Part of a small language model's weights: LayerNorm before each block, a variant of Muon for these matrices.
MLP neurons of a small language model. Each row is named by its layer, matrix (down: output weights) and neuron, and shows model dimensions 208-303. Each number is 128 + 32 x the weight over its row's rms, rounded and kept within 0 to 255. Numbers have three digits each.
Before each neuron's rows, "fires before" lists the tokens most often just after its 100 highest values on Wikipedia text that the model never trained on.

fires before: "|", "-", "log"
L7.down364:146080129110146111139139109146119140090114134109131182167073146108138178144129127147164148068172136179086059130158116062167085151172124118103150104138144154121124100135172133090166100117118100148090093144137098116149105060177055115108172149141137081080117099137157072149118158089107134188

fires before: "|", "-", "="
L7.down731:113173139163147119130140142215165102158132136106068111193126137099085093148183115157129103156133095136044132145088131089113179161122160136134133075148153145170173092152105178111123173136145137173175104146144127150072150141082142223177110092149057126148159130190068151176146171105110198163

fires before: "|", "=", "The"
L14.down1089:145129101124035132138097161137063114127229153117178080144135108119113114122124179182078127139178077163152109148082137115107103117131066116159093130118110142099139077182134159138150102120127146134128108121076111117160113139158105175123115136158156126073161146110111101140133146102106115086

fires before: "|", "-", "\n\n", "="
L11.down485:093114108161174135153087101127202175090109080156140146162117144168125113151156151130137055138121119060102093125113129145224163178157192121161120145156141131120123107149120136131120155121159164132114120161162139167167116128182132145148114061090112135103132110131130101136195123182147151057

fires before: "|", "-"
L7.down1492:128153183099131147170108160153141156185114188140137187128161145080132154120145149103126121153136114134161164143143095023114138121163077109103120145123134081131093062133137107130081148119105092134115141179106109139052127091147199114158158049126144166157108186160105117128094100108161119131

fires before: ",", ".", "–", ")", " |", "-"
L2.down183:153118197149093119126179103165141130160117134126156151086152180065157072107155170149177126064084171102115146090116155185065168079087125136112103093088100083098113139147105115138181110122168120138110116135151130174111150140186153124111194193129127110085082152085084095094088155123142117060

fires before: "-", "\n"
L2.down1393:084100125149107174119145161083105137071122100140177133120144090125111103085156131103138125112109146118166137122090113163126145135154137099122109076128114138125139190146096144096179124109122112115103179122129142134106119129146128132166127156131157094113114150092132113128142062142146124106

fires before: "-", "°"
L14.down62:103116141100157102104096093134124102136121155111115164087074168080097137084094182085126135061143164120071096187135118138129142126147129157105115158040097113105157162122099093144128079170123111151115165146131113112146110077136104134148088139151143094136076144097111148127072125154108161126

fires before: "-", ".", "|"
L14.down1520:091161153127149127131064099106184092108087164137136147131135146121094181202063110118128158122123183133094073129077091140085181134164163146162036093138164110105160098119079035079185142134124116166137116107119139127095120117166120114095119146158068189138082116110099082125113102109144134115

fires before: "-", "|"
L11.down1114:157131191092109081079108153119117154055090159129099112073137138134039120108095182153196115087041165124147151107073077137142137124083148142143100124151086109124142049131109093097161167098100117134094115086166075130096108155139143123130195075159138092124072170140107154095128107140148179123

fires before: "-", "|", "=", "The"
L7.down494:065116119131162160141149137152119106091101155071159095104105106125160139122064149139106142083113147116141160117136132095126130184105116081115109132155113110092131141088129133171079165167075110126137131107163179133093119149157149122140128131174139182099094125113174118082180109128103137095

fires before: "=", "\n", " to", ","
L11.down811:133140116155149096113135162096103127142197149100158137151065114147133160155145130125127147104143099120131141168161098121100085167153101120177158158121144120121142133149162072134057134090166107115093149156176149119078092068087130093094131082104120140096087120124115081116134169135165142118

fires before: "=", "-", "|", "In", "The"
L7.down848:076107087106193143122150137152162140110142128123100164151141122074063139134117114152097104081110113085143170130168131076140166160217100148159082068132119069163113100148127132107122099065146191126174114163092182166147088120139130187118084129130112179124178189152130130093149178169124117149

fires before: ",", " of", " to", " the", "ion"
L7.down1004:068156118021153099142200126107203180072117141123127119073124138114131188132120107134118123092142185156043083133162160158168126163152074103147153085089118178065071169065179097192109116137161091131117155124153111085090086129136056168129162161100129141140120082123123114072152149141176128125

fires before: "-", "|", " Holy"
L11.down1305:138110087166100087107162097126158154141108128130146090129175115099114134177179164145178080118094106054135091128110160132096100110116161126100113143144167163110128097131210174137152184116129097116071148140098105134141134100087099115126145141110179087171154043180135058113163109090155144162

fires before: "-"
L11.down1412:154108132151160108123079122146131129131144149080138156157064127168122143086065136129113162112153173189113124125130145125121111163124136110134119115166136182107133146150150093129120126113148145133139140158123116128137115141157159091177082147174088120040103081110124101165178130155135118168

fires before: "|"
L2.down1460:117128115131085090115131146128130134072090102127171142091120120133124094118104160092100075129107096138157149126153100125103144149119117131133061137129139126097023090091173137155131113147145148104092115130060142127147149126158120140069108110197091116192102100155127102119095097140068124130

fires before: "|", "-", " |"
L7.down646:132066092149086112149165114176174108164127082120150104127103196114152165175148109149131072105147130054073103138141136164126182174182106171119064150103025112082155132148133084116028156141145118169112139137112125116138120074152107106147096111124104134136176140089130166131140096142099175161

fires before: "|", "=", "The", "-"
L7.down1038:088118145217150219133211128161118127159152137155154144136103110075171144150162152124159113081097082097072068111124072077097100086134103154110100079131103173114151119081102140158108116120181075141085130130179132110120121098108099180116142087126151158130117168143142125105111082144137145156

fires before: "|"
L7.down1527:144124108192132157129092159180215134084090083165158113136144145110123111186140144145133087105162136102040103135171119106106107142120085080088136116174093134118159158117120136107130137128029081119142130096108063107081065065107139196081122112131136122122123165089127130039171112054126150178

fires before: "-", "|", " |", ","
L7.down977:242151107110063116119147128104120082112116119152133126110074124120130107094103147142093109101156127181145157160124127116145127130155090111114054090113121137138134148119125137115154144111137143094110068141161129176172208134127108131118138103063098114136134128115132147140133174140046181130